config.toml
norm_eps = 1e-05
warmup_steps = 200
dataset = "wikipedia_en"
MLP neurons of a small language model. Each row is named by its layer, matrix (up: input weights) and neuron, and shows model dimensions 144-271. Each number is 128 + 24 x the weight over its row's rms, rounded and kept within 0 to 255. Numbers have three digits each.
After each neuron's rows, "fires in" lists the words (lower case) most often at its 100 highest values on Wikipedia text that the model never trained on.

L4.up918:170130097088095089099163114125105102132119133122149147134121147109092135137135150145141105103112149160119122154125115152182099111119126123120133119072132173145069140117110123095122124120104082129121139116081129093094186125137133129112121106113119090171094141139080144133157116102117098123166103132124159106142145102137193189115167149133143114115138123152098120103109154143135118098103
fires in: "s", "the", "to", "for", "its", "first"

L2.up760:135177132147127114107144130155138151114170086148202163155117162104125139124115111132124099118137147167123155098116131117127088087110140102162106149118153162069113098096148117111140125173145109152120121127145167154134069169109093151123086129141129129095102124157144130104151118132131137192141095116125150116130090142089098116116094116143082153107138134128140143074139132111139130141119
fires in: "or", "than", "who", "either", "rather"

L9.up814:134122121150161091151144109116120186096090083096120126174113150132132142140116108106148103138078130124135135147107104158144112125122097125150108140151109166107103164097118182106119128109115132119181155138133134100097110191132154171088099163122154113177105174154152079092130128180137149123095138146102134148123108122110094152104095098105110124127100108115137141162115131117176141118151
fires in: "june", "march", "november", "february", "december", "may"

L4.up433:162114159154124105136138118137105165123132106135151145148139145108126152163112148173138068103122127169130133185110117119097128147119124117133088167129130153084093106133151127079116166102099105070129167113115151138084150133113127139127129112150135107118139165108157143146104135153161116141137102121096139115147114083108161140123120125147162107136139096126134125144185148154111115111099
fires in: "for", "of", "by", "where", "with", "the"

L2.up560:175131152175118133158131119173091161115144144139155127157118158084101122136162135140144070135154164129172129101107131122083108122126132155108075125100133125127131126090089095101131132109093140129152138121139156121123132116131116127141094157130131164127079184115139135112132099119149135111117109126130142098107131145133149175143119124169137159137155128110148171155125138181124156138088
fires in: "for", "where"

L3.up1103:123160142139132095137113132147107131122134078129120116121085099115084168095121184119121088111148129127139158117124095120164131179163112089144154153141169077095124140122098104145110196105108122163131125124136106122135134118150077132109141153146128146130113136130140131113141096136128129113116097173104120097176130113130101123070116094102096158083125131151089133135159135113113129090173
fires in: "of", "on", "to"

L4.up91:146111092131126123088121147087122123069121103114115097152128153110136167111151139128123106126152127093121135083085119103096089159141096089086176140110127141151180119131135154106185134124140092173171148144116180122132166147131120110141108146123111162145097138120105123127154091081079129112133120143172114130153143161129102114082131116127118110108107141133124138107092150125120104152143
fires in: "for", "of", "to"

L7.up1261:128159159134151132154099113138157107127130144159157132115140121154127156115144139156127088138127139108152157137081107186120121124150142151139090124124138103129118098133105128093130130135163102157147165115129138123113126176129154146116110116124106149180118124121199147112181137132127115094124108125110131141116129133140113101107123095045088134143131114128128156130119120164146114109130
fires in: "and", "by"

L3.up1051:171132094120119139161114152118104158140135156139141178103116152128123106121139152137155147127145091161092171142146147155175103133094134184092088181119155118088121149112186167123145120137165112122158147147132131118173110129132125136106086112109135160144118088088131148093146140093108141102104100162096150105137131110105126143138182148113089115108139103120121128121178118141111116146095
fires in: "was", "were", "is", "are", "also", "been"

L4.up1196:151130184135162107122116108128123139138108142124118103118090128094140143081161128135129135092152127137101156105072155144121113123130105137136164147113156089160182122159119121113146137135127120121152130144106171111127128146124109111123163133127131157138118139153168125109122093124113162130121084125116135091140132130132115172142131086079091106058083151079114144118139126177137121120150
fires in: "to", "for", "of", "about", "into", "after"

L9.up53:142122098152122151125146102170121150116110104148160120117117150124117087105095153102132155114112152157120143156140131142126146115086158130132145145109128157131144179111122129071107114126138096126145133127140127126137095183104119144170103124148104127120153115130132151118136153115153097138152115100123133126130169113092103146136096120095097108124127140121148129104125121132122140116123
fires in: "the", "other", "get", "local", "to"

L7.up627:134118093146120143138110137088118119133130087120166157138130129140128127149097135143115108087129047100086145154143139147155140148123113123130115148128122119098120114178104132139142138132109099145194160134101141123134147146150099160162117141126169156140119160133132149141151145080158131088104139163106173108063131090105090118132125100118087161110178141122124125096172128137121129124108
fires in: "was", "is"

L2.up976:133124118125128098112087145135135115156126151134104140106145152145172084168088142130170132116132132149099137113116084144128123144168111109121145145094109082123157156174083153139134133123155119113130114151090168126079119137131106101147151126140109138105101124104168129121118109109182131132140120119159109091121084153103101161163100118105098151155083128134145118155144165156151151127158
fires in: "to", "l", "in", "for", "result"

L9.up839:126074122178119148126119146109089166134110123122157102113126120119147138141121143122146141116160100137062115110141137130120109126144120096109125171082137153135146111085120136109129132181127139119150136094082133123106147203131107128120140129155131128133114177141150132134104129107123120122117130104142157064152112136107109129131089116172119139130095129152104118153145109139160144133116
fires in: "a", "of", "for", "an", "in", "received"

L9.up542:122157099096120151091152172143126159094122108110145088153131145116124142156133150132154073090166108124119131144164086103134133156125107160117145156159101114167114139132130153123127129056099136138160137142169131127155129173114117115126138140141122164110115174132119143136116103112099094080120107181091089091136139154133122096078104098143093126110134127162177155153102179108144100118161
fires in: "a", "of", "young", "for", "to"

L7.up82:116152091116118123125131109116133147111097166128198098164132142085149116112133094147129135112109137129151130125099165184115103102127178125148135099115143148142099118115168145128148125137157110141126186116135145117134134182141102146133114091119102124140119161113117143146129125097147122112106156164103114117141172145080122126092146144068099137164107105133098121136181137155152139062136
fires in: "and"

L4.up161:164160090109124086157128047138132119090086132179133120116161164134106074143086156129162115126088113149129103137102098135116169111164116111141104136117151124121101145125135133097167153119099128108160153149147143107176102147138162141172165156159178142175069133147122130116098134149150099087122118130143120123164139129132152122111133108132121121107116112125118142115107170128169119123139
fires in: "the", "first", "a", "only", "chief", "one"

L4.up589:106180157116110132152117167133092104072125127136151111143132120165151131178128147153112127146130114098111120143126150133122137132115114066110162153112133105142141162111096095118109153096158155132115134121143142125143144126164112114114175114160120125129098189107136131097117085128099119111142161108108126100163097126115128121088141085137112118115160173159112131127108126150157111135138
fires in: "with", "of", "for", "an", "a"

L7.up107:154183130105119154118197087100131127098120091185154151151148133093100132110132148135112144114108138142113137145084118152138130155131140107166100149138145126155184134153150125144138135112143108139125106104124100122116084115130131106117136170158143132119070153119121135137114142133113136100088131153104140107186131103086104094119113121133098143094123109102125114139112128146148107156106
fires in: "was", "is", "of", "were"

L9.up229:123098134149076115157105125158104100096133113124176120127109130158152107134090118090126115095110120146131100123140089144162150152108108153089102123112146123127175138141079135106097117136119119141164105136141119113107151164140124122140142141127174114155136134192165118121123123134188130152118151155132099141129152139123083129129119098107077146119147128121111133139138176141129137106104
fires in: "in", "march", "to", "april", "june"

L9.up1185:142132129133149148145111113128138157104129124148135129081142179134133088125113118141122118138133106196130152151098116163101111146120124102138182133085126085112143097179160135152123156122144097164112155148129139108107116151099122133113082127135130146173155141115113146120140137110128121089090136131104212150098120123100105120122130076129116129090116138135086157131115102135153121144121
fires in: "is", "was", "were", "and", "been", "are"

L3.up906:158126099114125105154073117146151148156133120130162147134128128162137095147099177146133133165110082153126108140131135134131117107123077144138138120048155164132089155135151161132128129112108131086166117158118111110161157155159163182135129050157164143128134110151101113108157088110126139176119149122143168116153164132113133137154138075163134148136113106094087112139142155180119150137110
fires in: "first", "home", "early", "one", "second"

L2.up1152:129122119145130091114145117135143156097155116131149108088109136128114155131115143110147116126175128158090147115132128110091151106123158116153121084152166106091077102148135134132142170127125114138187125140133135078126121206112099156081102118154162122115120148108133130071131160107146113149126068136144151130146117131134137132123122158158121160154138152133129150152127118136133115145121
fires in: "that", "which", "who"

L10.up601:136167150169144161127137115153125119084135100136118098126153112105120091112094117125147116126130116128112143181133136153109137160119125119091145146079120125075179148119129126130125068128134127168158186128131120132095108114196114133143112101114127138145140171124156112099108119151117128122131163149083141089160144122074087112126115083107076144091076084110099124139123127113149110157115
fires in: "was", "is", "been", "were"

L4.up318:150139114105153123103114131128111107121111134158108134174193110153127147113094158168153139107140134115116082122121117117149138126123097127080141129048102149107106142141165099137143138144103107130154093171173169107116116120129099169111112094132168123119149147112179127132116109103098143102114115178183092108116081106120124119135123134126110125130089127144111138171139173112177112137155
fires in: "in", "to", "with", "at"

L3.up376:181129096141134120176120124095137141106086166106163136109132172145113107145122167088200122152114131172131117125099130130090071121146169142136165116111120140158138171112159109134112140136122096133164108115151146156135124124131143150096165139162134097148108136146149129106131127134127098083091129141082132116115097134078110100117149104126132088154067124170140130136167118144115139090167
fires in: "s", "of", "the"

L4.up626:094151151195118153077155140132082126086149119149168148136138119156076112090133131123120136118140113124116132131112126140146116159147143167152124151123152143142128110092149164129118100133141101130107120164123137114149091157108128125121154113160138109109124113105125119091140122133180130115106169146108155079144173209071102153105103113058141092107129110119131129148104142131128099137121
fires in: "the", "due", "to", "early", "according"

L9.up1004:128134130134135129115150100161106135079116096132150104107152123134100096084095179120146106084142139090157162110149146111094111123121114137175101167112142090146133145089120109100153117147090148193152106095149138128124153119124113144135077160151163152179130105110129153159109146135124099154080104126127130116141185159080117137111136088108084143109130136147146088144139119123134132127109
fires in: "to", "a", "for", "the"

L2.up504:183120165134134152122145115152110152122127133151150091114135155068133146176150150090130163120134110110125188143137109116134120163142151109110138108121120135128134103123135137099114138097118106131125125123133091124109103109095129116137111114130130163119100158135143096100158112084096130134148154116138121139110100104096158142057133104104125113156141117065102150123101098104156126107146
fires in: "many", "000", "million", "most", "all"

L7.up693:136118111123122104172148082161127112132156151120159126145113140161090131118120128123121130122097152115135155126155083148100108140125129137137109115117184084109148123128127129129120113095134105147115139123118116152122154147171135151113137136133151158128151120111126151152169133118097111125080100081101115103137122139133109101093110073143103129146110120147117128114116103193139090094104
fires in: "and", "ordered", "to", "tells"

L7.up273:124167121123108143106169096107151115124119184122114117172128168142133159128124152136130095125162088122109143175163151159145068135098103166067164116077144129090117101121206141111117136100070157154120170134136094110129154122169158155112132090129119158125167127103097142126108139152068137133161119190088154110122124138104129127118128134093102134121131119097116128176135126092144095105126
fires in: "had", "was", "were", "began"

L10.up934:133152151099143136136178135132134133147108086134131123105162151094140125122099148167113136113151099129107152133126102105123137146124113138131140124187107113105167109137084153155146107088109138169192176144162151076151129103111117160132105127119125159126118133127103135134118132121100140146096138140112161133161133179107138110105161140133042151091110109134117138160096130133155104124113
fires in: "was", "were", "is", "are"

L3.up1008:205146084166110118127158111107159109115121122112130141144110131086116160108116157093172110128122110119080177134096127128164055137105128115122164116135175155119128111099150105129113143146095099124143121144131109106097167145102161112129171129127111105098121151139097144075140193110142140139117111132107159135144138125096136135112137101140129121143098122133113145127114162127143140085138
fires in: "of", "founded", "s", "formed", "established", "its"

L4.up526:127115090142144153111110125133149139128127119125198153086100132143117152162086095143107102114153113151177152126124103157124135075133100078116103110111172094139170097147118114113123148159133136161133149145108107129119121139183081145113117127133130107149153104116144126144130094121137133116099140122135095122086128113109127101147089081099095107100137149163144136154118105132136110106141
fires in: "to", "of", "and", "a", "causing"

L4.up330:147168159122117129133077134116116119125129081158149129059144118133101165131095154123123164138093117125118133159112137130138115169121128143107128153049140187164155151097091155125131117134112097135152135146135103138111126132147123121102128109153147130147110148130147130114149077150118133081115112132091106115143114144092094101116148113092081101183131140172080140170105129129162140115174
fires in: "by", "under", "at", "in", "containing", "on"

L7.up1181:127108130109121110121126123111110119129132140109179133149093157125155127126130101128099083088153167138169138136142119109138112162138130157154113185102146150155125151132077138107123144088109088161130143122126152110128137157152091172147104122130135117160125141172129145093099097119123128106147189116126118135122148111115098120148127173079067146117106083172154144095183129085137146084122
fires in: "to", "in", "from", "on", "at"

L9.up1225:130147129069134144130165130121160103092132107170130142134179130129124109119132115163087096132125137139116143142130071169168153131128172121163129106121161096135083103165149168114139110124122151125152144115159119153109144143168117100109104147138101131168108141123165142149124153097127092104052128096129181142136093149138147102115103113104172106099163095106152132076183141145144140086131
fires in: "the", "and", "then", "this"

L9.up406:136128101131099132142118129131123122099150111161167108125130149135124126099136127134115111124116105132111142118170070120118098145104121162089127115090166178145140132122140157134097121093104122142139117148145137123109129157164116095154145151191120147141131134144157151167146097143134148136106136130095107109087152135107072103090120123134116137152102139174105131143145147145119117099137
fires in: "of", "at", "with", "from", "to", "tells"